Part of a small language model's weights: width 768, learned positions.
MLP neurons of a small language model. Each row is named by its layer, matrix (up: input weights) and neuron, and shows model dimensions 240-335. Each number is 128 + 24 x the weight over its row's rms, rounded and kept within 0 to 255. Numbers have three digits each.
After each neuron's rows, "fires in" lists the words (lower case) most often at its 100 highest values on Wikipedia text that the model never trained on.

L3.up1802:168123127089150091135111119120108153141091118172116095136151182142129164128115153160157119137124144118108123137122147093138128087110168121157165142155131095137140173127114128054152093157166149179136112146152116108147118103104137101147109151141129112144119170179148104121105133131114111074
fires in: "which", "as", "in", "to", "after", "of"

L3.up2993:127159099142151148082106122110160103114133138128156119111116104162166120106135095114158130100119130137110143149103121132156128085096114152119142119133161105127137071129105138117130161108109157097121131129179132138187115113140121120109125118092111113081174103102101168115113160125138167111
fires in: "this", "following", "special", "that", "it", "other"

L3.up2378:178189133167122127132164089118104137133100115149160144143133122112120136123134108103147141088096101099108128091083118104133092135172158154163138093108125119131152140143117152104141090110100114151135109096143110138119116109153124139176132149147136123164138148129112102138122127138116157140
fires in: "in", "within", "2019"

L3.up2579:080163136143129082093092190147109151126136112088122132097154100120131112173121125105139150125115100081092130089138111126153117086127120135142072116145076141148169163080077114119116163084144108160127150148166149111189122087094126126103120134142112117144114115107126104121115160113154148088
fires in: "so", "if", "how", "as", "announced", "when"

L3.up3033:136107160112139093148094140076140098150125155101094113163149145144139113168094136125115129129161108119095186131106132151071108149129118184102114090156122143165196148120111153135126107133149142163146106142120093138152141157128102129111108116125111118149109127105114120136090123136146117121
fires in: "to", "of", "on", "outside", "nascar"

L3.up880:113091155125161085128109154120164164115143121092087126103176153154147174188114155110132134159123113134119129156139146080116154148143140134149146075102163107149134168150113148125130122142147125165178147136160172106126134131127132156111128161145183147167106084155105127169132155148115150103
fires in: "a", "is", "was", "directed", "in", "an"

L3.up2714:149098118176103108136154145130119158146161127145078131082061196158140159150093092118078167123107112117151134110095120128116128122131102156154126158140089108135177123110125115156146131159110144147135115126154100138164080102094105118144124143132143135092101099152163165108128104126123145131
fires in: "and", "or", "to"

L3.up2799:180118134166111129172089103111162104128096123114106131131102176092148132119121139141117100105115123102098171125097119136133154126105140150155109115111127102086136112123127099151101181151144141103094087138133123141128132122125119121113141145142155141132158141134138121174138142139170116149
fires in: "several", "three", "ten", "five", "six", "all"

L3.up573:119117123153140138193142135111132148112119111093089138109122092140128125084146168124110114136138148136121134157120126158102161112157137104099127114140105150125141129167150152151169128143074130097133138093146103116165155131144125153150121189166180132139128146112080139117121118125176088111
fires in: "and", "to", "by", "the", "under"

L3.up481:096152130121159159102099126111140117115093149124084088130132136124112151128176111124127128170118158075136140107092149183089121112140141124128157128165101151157090140111144111091090126099162119157126116091124140129131160133155141104129130139086101108131145110081148125155147136168134105119
fires in: "only", "none", "no"

L3.up1170:107163124134132123132099118119134108164138127112083137113136115110126111141141124135128155162167115156097104115145113166107148136127134143106125097119092130088141136113161167133144093120127093216154101160085121142123102103132155123130103147154131169165112149128138133151093135123121144082
fires in: "where", "of", "as", "to"

L3.up338:118122154124136130104190109078121121158147149144132141144124141103101119142135112101104107125107102145124087129138163121141106142115114135124185131154161119170147134140114165108125128134104130176155095100126143131170104138135147097166132086128125144094149130111078145128101111172170149141
fires in: "is", "was"

L3.up2837:145106094110085089130137097120083155134134175150143173130106073088167160137087106150110132102145150111129156069125128149129111120158132104134143140116101142106173126154190149095157131116097142122146106147162125139151137145144110109114151151151099113137155157114106140108167128133137172105
fires in: "to", "for", "of", "by"

L3.up1057:129068102092102144112165111115156126127130132092105139144103139142149135095150141111091126140160142101160140105110148139171151140132149117127119152097095121157133123116138120087118131134123121161116126129118101111104177143109099139112120161127155103112141137113161162150160122114112129121
fires in: "of", "year", "for", "which"

L3.up2257:109127094108111147103143150142096106165126158136134099135142113082144106128128112137142112136112125164130122117163154148143126175113133146106146120124118132115132144098130153115070134150149097121174136120126117120115107116156119126138149149160134105135128134155124102121143105126119128132
fires in: "in", "of", "from", "for"

L3.up658:121128127167139104145173162152118148161107116098139139152116142139127117118141120094141128094078145126122138141146115146124136123156132165163140167137133143136171144167133155089080105068104152123106082078096121138082113144091119121140069146118119128084155144112117108128108122133127109109
fires in: "of", "000"

L3.up2797:121164140094143158110124111106125176143115136116133112147068132104146064152142153149105116120142107097132146111122125124122127164121110098140137134089125152126126144179090130093121111112144096116157118116080114106178116098133125160064112114156173144095152146111128183140108122128120156117
fires in: "of", "on", "about", "reflecting", "reveals", "reflects"

L3.up2093:104102120129133043153104148150136119068110133100105112169130138122127110144168147152124080089101134160138162138133163156081138104152124123135141141121141116133152100131107110151119117094123113156110147143126145082115139143128083118130146138106155162114128137100157131136144118120130146149
fires in: "of", "as"

L3.up2642:171150174084125099150139123131132154141111070134135101131131099116073104149130121156129115169103120146099148145124125115112149103089118158132145071106087149128141055169141132118146137125138138131094133127083143099143134113138157109136111103140157124160137138088138120142135113137121154136
fires in: "of", "for", "by"

L3.up1374:120130114103111148097109163121118132120089142130147131176132140148129129111131127129128150107134143143115181177114109149098137127072151139130152102138145174163149140145108170138146145129137123179116099175100115113138127153139082120137116149137107150133095109122156155136119105107125088116
fires in: "v", "as", "of", "racing", "team", "player"

L3.up1826:110123155177136131090102129119155098161130146137110102130121114132146142149117131179129153166148149100149137109153131129126135155134083136125076127138136146113089084103092131135098140120079138140123164148111095122144118121134122070157102119159113118109122161129115121132145158142181190135
fires in: "to", "was"

L3.up1609:149142102165143109144112148084115105112089206136153113151092156141151112125093092150065093178136133135135126133054113167136151120129144141133125110137110143141134149104142110118075126096160183118152142074131120153111060096110127147146116137130178122104149154153118105157156104119144110077
fires in: "to", "can"

L3.up1733:130126165140085096123151120118123135118149112134114119110186110147115135128096123147146136102112147115101121127100116153152118138150115131116136117117131105155133164141075137136193102167123156141144153183128147126126116096064107122110079101101133136129126125104138087100146141146170144109
fires in: "would", "to", "will"

L3.up538:147128166140108205075119148106085114113130154132153120119117111136146147122111123107173076149107155169096107141136142128160137122123178138096149093125142139115106055128121090114108118131093122116097128144149094123144148131141142152108114158119129128133128075154110119093168137148124121161
fires in: "this", "a", "the", "one", "it"

L3.up2606:102114138135152105154092155135107113157135114147158188162135166155114151155114131125146139125124117102148160119089173155098088136100123147145125093124103139114114085125122144149160107104117143138152126117132163130125121111154149099149105140114161095122165124117116127115135117100125121140
fires in: "in", "well", "on", "among"

L3.up2451:126080106129121176158188114115106141188071142141143132172147169167157114130116172134112150165115103152076058127120144126127134141132132104113096103115120147106130106128147160156144081126120120163147109141123100130160151124120099136183092116134142116125159160111164153150120116058142144103
fires in: "born", "on", "since", "to", "until", "in"

L3.up2713:128096111181123088110084129113086093103132091128138129106169092114103145111123101122132158139143147116144115146121146122142124121166155131096141135156125103134123113127129120135112152149160145096141105160116085107104142126139138138139136148196095138177138131107157161113141123153098172118
fires in: "during", "in", "of", "national"

L3.up1216:126164153136085071141128102086116128167110142118105107127103113113113115169142125158105133103133174097113145108141107159186138151118122109140176100132130124117114124146128126139142106154146078180110158122123140122096096119098116137135129113132088137125155152127187152115142111166139160105
fires in: "of", "as", "and", "well", "but"

L3.up40:080103129119115094150138078118097127082135143113062151103117117159154105098176188082081130133163139144143124124126111106119118104128140169138114172113126100154136134170179101108157227101118141163098116125143141113105116123077103117138131193155099102077126072125131146134123146139123152151
fires in: "and", "to", "of", "by", "from", "two"

L3.up1158:146146091111118108161119132155120141148113130131109093157100128125143099117114172158125153108117126131126123157146171144100149113119106137134110116138106112094130125091141162138120163151125189099151093202132125101160113121167138136145141129085165154120075132137135156155135112134143103147
fires in: "be", "can", "is", "still", "sometimes"

L3.up3045:097123118131137151111185151129091134122141172077112132157153129107107083132106148120155181137133111162121142118171153154093157132153125061100099138118136086112131126118123127138167149113128128164167127096108080131126122125152109133160121114123108134112176140115116119098102120118191126131
fires in: "and", "from", "to", "or"

L3.up1154:112100139107124155155105151079106096114125135165107149142132097137128142095154147100109124090116133138117101160153113136139131144205150140117141113172121152116157136141128109100104129093182091144179148196142103087143111095117112154176110124143155167141097138119172123158080111172109139137
fires in: "to", "in", "for", "before", "the", "after"

L3.up1888:169089146154142097129121081095118140085145138156135101111156108120136155112077126154130171101142172156123152107111134120121101146139119165135138073111096146126120126110119129096125133154160130078082137079160105131133161126146147157084145125143157086127149112111097135131118191154096159158
fires in: "both", "of", "between", "the", "3", "were"

L3.up941:145116152152118164125139111168101143106096150137121159170141124117114140119088107144139142131106120162135126111194152140087094120152126099132117095145123173147111102178118070102099110140081162089075164188143139102162124138138153113162107122187115119134151117151112133121117112109105107149
fires in: "of", "for", "to", "in", "neighbouring"

L3.up2986:103134134102143129118132141159167112111084130147131115125109128081129141130128080172111136132118121106125106103146143192150183116170197123080106130116123100122133162111159155124143138140097135157122161110129145082149146122123149078135159130157132196094130177114146130081154172113113171143
fires in: "a", "each", "and", "to", "than", "by"

L3.up1086:076132122165127116131130107112123155110125158148156138140125130166114169156107151102079138146137147115103155127135139161132157144204106132145156116135094109138157120145129119127129157118106114125132145083114116145133152117137112101127141146117136125156138122088093158140085165130150121043
fires in: "the", "of", "to", "in", "from"

L3.up2699:128082177145116116168110118117143137123101161157153122122087164108101086138130120173118142111085090132150149098109144133089145136110131155120178112113146107094125158138115115091121188109105108109115122137153074138120081135141135097151143145114102134145149114116106139092139141093114100113
fires in: "it", "its", "that", "which"

L3.up973:087150126134158155122135136123124083137113143092090103178148141162137134129142129142117161115149133116092117145097075109115164125165097146139134135124151110172073149115116122130129186091132125119128097098098137090169101160138145150141135123114141145079130096119139125144096114111104160207
fires in: "one", "is", "was", "last", "first"

L3.up1975:103069151093118118130108152131164155096130141129137150190134154135127115119135142116099133116178146100130134177144099145093126153147101107137168142133128121156151136105103123121154118104095136133080143114104148119130109105126091135135103140123148139137158132112137154146127126167125130166
fires in: "and", "of", "by", "or"

L3.up1537:130119139111122097119147156146120170105127156105103111173133115131140155115127106151105103088124093124130141127102140131104118111148142141136091120119123114144098124107144142139151139121144129118109119153147100142172118192095150194097109124118109117121084121133119104098112151076083152120
fires in: "and", "to", "with", "in", "on", "as"

L3.up324:159125143123070114123143116067130144163112115176150133150119143124138124114161141081132115125133143136101117113147131085131155117158108090185137092148135094122125138062103177152163107102141150155110136121117120124097087146137102148122130128100117112122157133145103163161122129138122168104
fires in: "second", "this", "another", "cast", "last", "bef"

L3.up1220:111126112163113147141116119167092100133148132159129083163120138129126147132139118109142100149090121108109120102167149127138143117177122146171144084127143096135098109130114093140116125092134118110170162109131152152170141130110145166151138121156155114157113140126142130122088152104116127125
fires in: "to", "there", "we"

L3.up2601:101116145158121140098111127162126138131139115114112137080134125088133070103167142168091115109102105099160164113160096138134137140167171121102166104154122111113121112141139104119115108173129147160149121138134157115149129108106098123170095119134098100141154159121162175134187127197132088126
fires in: "of", "in", "to"

L3.up1909:097152124121117099094083172111148135100152164133122124165127141149130148101112106110107158127129167128160127093124133103121121091115113153126103118117152115124130152145108122131151141109113115108118120099093088112140127169118097110140099163125155161166104103153106101146135163111124071120
fires in: "football", "film", "soccer", "films", "aviation", "sports"

L3.up2626:106065125109095145133142124109128148155159166097165109144140142107156116115075108131113162125140106135129151165165104145140148160090113139105160143100145139089120094146161144201125140158109142115113135155126108115128118155109120185131105119146121113119134121146149113135114125124122111106
fires in: "and", "as", "married"

L3.up1234:125126109169065132150134128129170112129121162148144162107109138082081099112127129141104103116137161141066094104123158144176124122154163162138130128126106132137120148155149144118139143126160136097116121118180123108132110074128158096141142095149149129122083089128165127084142144134167149132
fires in: "of", "with", "the", "to", "and"

L3.up1809:129121123141085133143152114147148156188130106130109078131130149165132097074107150128138131124104107106119119126090140110089129132140130096115125135134110131152128139108100103167125143114135117117099142156147139128089129170084061165135097127160124116147151132098137170112108122113110132162
fires in: "to", "became", "as", "with", "originally"

L3.up329:137120162123151119146130136111125083116131120103136112072138137161163120090176183119147126149094092153119111119118138139145117093113118118113101134142178107121140113160138146143114196157124090131135085114119102114149175126131133122112148155157151108120109104128156166115136145156112146196
fires in: "for", "at", "of", "to", "recordings"

L3.up2922:124061110154172131134139145119116084138081093092128097133105141121091110127121159122145128122146136145143129121084104137129141136150159193119143097154136131156122072175134146080108109123123096146167128147109140130125101130095125124169111115134120138145127133127090163153158169135147149143
fires in: "of"

L3.up1151:128105131172138117100129152128119100096137136126108123112104093159136138125123127169133087111121176139153146138109119112161142130119069177095135150142169170121123126171115136122146141128136143123147103141172125109106101095093134111173104121134129161159145142110109116128147141158099136121
fires in: "the", "of", "to", "v"

L3.up3016:053154161114119090105132143123127075133115138104137150126115159106136105198119163116137101077145114092128149151166100138097090151159103158153090107141154135129144093144130128106114135110120121101124115122108136107132100155127124158128163097152123130103112133137152125137141151159179153094
fires in: "to", "into", "entered", "joined", "from"

L3.up2236:083100163162137122128147153170110122121147131147140127119105164118112123107130142161110143118088085136119130105114131121132093100118137126145158115125122098112125130151117111136096137153127151124136172127148097081129121080146166128117098093154143121180108118135188100114113130137100112099
fires in: "of", "4"

L3.up1494:148131127167157109149168136126086130144165117134124080138134133137149143144104124159098102100087118114140170136095110126143154104124125159119123106103107135077113134168100100134115135101129140077104114140164124118101141166116118158144114116104154125188100127120129131092147143101106112107
fires in: "that", "to", "ve"

L3.up1406:142082095124139127163131143142169111098100107181096147119105176115122102091136147142132107148134126109143133103145091159167131092140115127131137103111143119147123093142124135163158116129139166120135090121120093119124140097135131165113107139154115064089157121143127156147107110149094161131
fires in: "of", "and", "or", "all", "to", "among"

L3.up1783:164084155151075082131124144149126106149133149109145132095145174129133086116136127166166116129142169146133157152170126101148132109125142117126112085090152140123152135100137110097126152105111162100127135163120141098131147139153109092164139102098143102074166114119086136155132140144071118137
fires in: "is", "can", "now", "are"

L3.up824:149133151147110115128161121113135101090116133146087174129115110160158133102111080124119124112114140073159113166116161142145153150138087127159139135108104168164118108093122116085100160144132170134127118146082140148105167124114120149134126175118150129099146103117157142105101131105123136127
fires in: "that", "latter"

L3.up1988:157124110137113105145163132108143123116132147107164124131124177108113099151120151105140128107148164138108069184131153146084124149131102173112182100122097116157124161122160125138081144094107142136150130115143120128150085140144167173147151138168114117128135151144139133117122124137144108097
fires in: "which", "that", "no"

L3.up760:147127129112108162132143125109106152134103066149130119140120142143119152161126157107153105061128137140168100106128094159116133140158099116148086099106130097175148175115124137099133149122123116153184147151153112106109114121130068125155091148144117122130083104151141114049126133133126154115
fires in: "of", "to", "in"

L3.up2195:122151181156131142158111147145106126132140115152149111117118148161117127136149186137122124117116106132108108121118100137122126111106149145151112118089087164167139077148099133114150138083102114176127209148105061168151111114141111181115120099111148133120136104169167138164174104125135098120
fires in: "not", "of", "to", "t"

L3.up2165:119072083153131137133132148102096098128147137150125131123129128111133144078075143111153142108107140077148107087113139128115089124130174134161170113086113151106172148133162166162133146170129125143148168131127119132111151164109113112182115145143143132120106110150104114083085116132160135121
fires in: "of", "which", "in", "sources", "november"

L3.up2506:148148113097118133122121124100131110138172127138124106118131135094104138122137128111133141148090154145167157122109129144170168125112149115158179120088147124127150135116153090115127121111144080126144122144131130111162089142142119168085087113159101108108129114102104125177142177142161114172
fires in: "which", "of", "to", "on", "for", "how"

L3.up286:109129153167144141156093139139154145120131111101143134172137129115120162130130182156105142150083058128115155101142172142126153142133168145122098112115103148119123096101077134152145142101151122136115173120148104140072151142128130145054133125089153091108149149101137112158172132172193096154
fires in: "both", "three", "several", "many", "four", "of"

L3.up2213:101058136144160096137108104139168130162139135148141126160115084104122103172099140126159118143175131176125185130136144157107124136121104113123104121116126123137119156091113097146128176148103134150127108135120137141157129111112125137132087150163058148131124126102071136161130131159113141145
fires in: "the", "of", "as", "in", "owned", "at"

L3.up2122:127162116113122105121097118122142156094098104136094107120153109125100108135134161159133095115108129137112125146155125146062128111139114099112146148126089164117114075108148117113157128099108088130139120145160113063141097144123096117081104161128124154189149118123161135142129107117155198145
fires in: "of", "in", "by", "to", "who", "with"

L3.up1776:100162143181140116127127126163109121141134142105130135132104107135126113143066133139113126144133106110115154151111151140161125127138143162132101086132125110116122108168086148114113132100109137119147130128134083118153083100110124121132137119128141110125134140148127130073121122145118148094
fires in: "would", "to", "may", "will"

L3.up3019:108140142080139141137138134130160187125132113133141127134118088144135116174141142166132081152091093166145115160095162190125119126132116084144141151100145171095117123138159150136109139124118132103091118131162162166164119150158090149138140097133121147087099135141136144166132114163098126113
fires in: "as", "in", "for", "and", "to", "socialist"

L3.up1498:151198122125141123121065156078109069134094120140104157133117108141131093108127147164144110053103144116115123147106097130091150137095131194135129134120106110093120119085147161088093129179137102109167167157140097123164143148150097154104115147128143105136082128131127130088150128120162188109
fires in: "of", "to", "he"

L3.up768:129096143147143131120156156129127158092080143136119148137127112082139143153127128146134160121128144163083163138141138145125139138171105101154135114120093126134140094165134095141139112120144112113086159133136127127148118116104124097169110087139118138142138121137091127109126158108100157150
fires in: "by", "from", "of", "description"

L3.up2318:164114136143122109137142147155090135103123116120120140152148103103155135104165116141102137138129120153141157097107107115133175198148100117082119104135111138114114146159120162127175147141118142123115157103076121124134108110189107104103114190083147158088183159094128142073143167120136087140
fires in: "high", "than", "have", "to"

L3.up2593:123141151120124116106120148119098158118163150144117147095124098155192144147114115070112143155113127131118171109116102163131116088159137125143138119144160099141138133114105130116135140094083087176125137135130112165152147103126162150112116110148114141116116151169140161127129126137126151110
fires in: "where", "when", "how", "as", "what"

L3.up1188:133115151117143124088100107123155123138117121120115159124124089134097130120108149088095091097182155087123120094173137139129127162110111153108103137111100107126146114105100115109117148132142112152088192137090113135159093159101135147144131125160165119111127101149100126127121126130123155101
fires in: "of", "for", "in", "to", "on"

L3.up354:137181112150164156145127138155115104122125120105114159131094121127096140144111143146135089122097117125129141163105098118119132124132184121151138178067135138085105127116113112142123111118127159131097158125148122146119143112157126106120176120168147157129147130130160093098124173120131143118
fires in: "from", "to", "and", "was", "until"

L3.up449:084144163134138132150121098132143133119079102140153152170106129140131153150109147123090134142145155125141104109103134172116122076153114112140143121115147122115129128145106132148093124106136120177155158175091132083180120107085086122096106101139136112145148095138110126115139129094142134155
fires in: "was", "are", "is", "were", "s", "be"

L3.up982:130130154072158124122101133122120125136136133120159114094112151133106100090159151145113143156102144114134107140086152179098088129109115123177133148109111147098104131121108161171135139159123090142149100117118105094151082107118193113154104118092135169145123078105099179146132102109110102127
fires in: "on", "of", "to", "by", "have", "no"

L3.up147:118127136146126140143103140105128146151108155120179112138099105192172156109160126120133102119146128210124112139136160148099148140143136154149106134146111126169170101118149120177160138128110127127128121153182112110122128136176113120120091123110164116146113102163102113123136142135114136136
fires in: "he", "who", "hearing"

L3.up2941:136137123102133136108129161121154116106135137125099102148115113126120127141115130150145144151124119155115156148145174144153108157104116158098105155162109128125151132096113097141144150104118122129111170165114140145167122139106084117105105172142134132092105105125140119102132146124145120121
fires in: "of", "new", "early", "website", "late", "old"

L3.up232:143138132148130125139126127119198100134113144103107145142176152135091123134113117088125119129141118125148130107068125130115130144162103150106120102133155160144122074147133096142105123120153103153101133147113113121130144123132168111106105092122126096135113102175160111088136093067117127185
fires in: "by", "of", "at", "during", "to", "in"

L3.up2094:145122113096115169138151094106129085100114144095112102089088172127155110145126099141093150130142156127128098163156135129107132128178137115146161124087117112135122137129131105159091155125124147108105132093076129134106120169124123127122121176142107102142132111078131123126119083149135117108
fires in: "to", "from", "ordóñez"

L3.up2627:160118113211154139118092113094125092126085167157107139089116116135157136158119115108125149139151112087151138138122106136098085115128155135135116099155119132171115129159106118134137178112106087113151102122086114152156123136130121111152184088164103124167171119093146149140132161115166138108
fires in: "at", "of", "to", "near", "in"

L3.up489:143102139149102103144126121108120124122169107147213116148151122089118091134042104144124141124101116124127157113124121130159127122141153150134105079151120140142152111126125130104133132122136106145118129128125113127121115130134118120129150122131154188134135155134124109146130175144146146124
fires in: "to", "is", "in", "were", "have", "on"

L3.up1945:130124142118127124150093181119145132152131117126106113151125125125139203113149145109125124142157092159170145107088130130170090122135079153103123116098158131125154111088102146142102094111108147145156112145128109114133134130073116118191129156123141130126126095113099162092153127101136162150
fires in: "as", "from", "is", "are", "was", "were"

L3.up1150:107157167122112124137135141097130120133139128107179124112111159086128100089163149124107095138140160126129137154152112143149110125123074147142129052134147126156124097157122115159125124158125131180149110138069105106142140126146110145131160097138140151119102160128116106127117136152112167112
fires in: "to", "by", "of", "for", "from"

L3.up252:089134087116119108142153163091100113100096161058134118107123154138136107094146145121154139144106095119124123115099102118158133139137142146181114142137120143143159144102125132122100134121124147117118125157079158146114116125113119113102096142112143066118167151110092085129135136083135100132
fires in: "of", "the", "following", "starting"

L3.up845:102161141094122107128158126117170110094161101100089143173111112136151135080115128161124152093172103135117125083131128133142107147140156109078178115138120053118131073130142113135139157073129114152151131127165144127148169157156109108125122157129123104120133127067152184119149152111168164144
fires in: "of", "other", "to", "two", "and", "which"

L3.up1951:181123146100173091111086119125147161166119142140131150128140124122103128147110182083125125126084187181091125154101141119108141147118157126116125105147113118141132122146123117144143144126118128164146136157093127083154125124130113095141122099133115123145139113127168132158111101148125156114
fires in: "of", "on", "from", "to"

L3.up999:097112127134127111149131096133125119116092123122136141146148122120113154099126155153104130086127096108099152144123108165169141113128102136120108173176125117142145145169095126140107132110104147071104124124125101154120117128137146135147118122147161118145141144150176141090118157121158123089
fires in: "of", "bringing", "much"

L3.up2459:087086115141129127153125094144129152106155126134134150124190105154163099174131082108121119147117153145100113105125102103126135142105158097161095135121085125140136114134121104090113183132120115150126148137150163118163166135119107174131142103174159137123155157154142138120082149094122122145
fires in: "as"

L3.up1330:136111125112108118103164202120088146118121112137115147124138181135110108092134148127130165107136146131102108116123118104115078123131106104138150119124139121141094110169138142131084127128112155135108117099132145093075116203113144122110117139149132084150140098141120159123118117140156130115
fires in: "2", "of", "two", "4", "6"

L3.up2847:156109126165140082168147148126113080143117124131127103153142151078125124128096103109158136116097169147108113176140117083162159143108164154102157163119108132121133128130133118111086120130118170117108096140154133111134130143126080103144126075100114114101130128159113127143116087116133127122
fires in: "of", "first", "is", "latter", "most"

L3.up816:150123118106103131134129122097168103138096140131072104114116127125155115094135143113139123124138099128075124177169117099114182083134133119147119098105102140113144098123124104131079129109146123156093140125083114130101164123151143126145125126119150115097107147127118088137115118123156124106
fires in: "named", "returned", "called", "went", "from", "left"

L3.up1986:134161136107192135121118120148159085143126149063164110122136071154118153131180129121079135131145146102137076095129091094130116120131163159135149148135094135117113097099176110130099162105117100127158081094149158085142164144106142148140140143098139134148129085103145142148155160124143144125
fires in: "one", "part", "per"

L3.up2395:088095135162140116113116139100113118085145125157129077129132121088162155141121156144113161158151131090126112117114110092152118128101134113100107105124179173101113101139096118100128112135131118168179176159094153146090104142091113135140150162162160092137133138110123126159113139111135152133
fires in: "to", "very", "of"

L3.up70:117078149131144161135104095127175115069156112137148095157116135146099151148122120130131131157101112162130131105134096120111131107146135183149117116120173123086118144128126081094132079101127116137114156152115089095128160135105129134120153127151132132135102110103130121133133156104170134094
fires in: "and", "to", "their", "or", "been"

L3.up531:117189163076131114077131144132130107087164125124108106136150135077124152121147138110183119141164145116091138125149101189118159106111098124177155148146071147140163066162124092122120156084139132123130118209127149113111131121152148150119118157130130118162139136110138109081088128097133092138
fires in: "by", "of", "passenger"

L3.up389:121118130156127129118095132135130071133070185166103140132106137150131135135118117085130114107129133137102122149106179122138106146124115132077110086150099155142135127162102142144129114141173119153078122151108105090154124104131127129136145100140115110194098076135113120096123121148125123132
fires in: "the"

L3.up1447:111132119078147098155117164144119123160127126131096129130097091157146126109118132189125108099126185099149073121166113148108096097125127103167160076138113162100101172122136141115161159179135124108110127162103164124108150112130145140114096109182119146112151106082135099131118139155160128172
fires in: "and", "but", "some", "et"

L3.up1753:163155122111121151118115094137155121101170151179124129149107139084139159149158111152112126124098115113075146151131141136100115159107165123134139086163140167119157085075117094151116125111146164144108132123102107149135107117124182153138121147139134135119105102143113095132177136166142125142
fires in: "of", "some", "by", "any", "all", "various"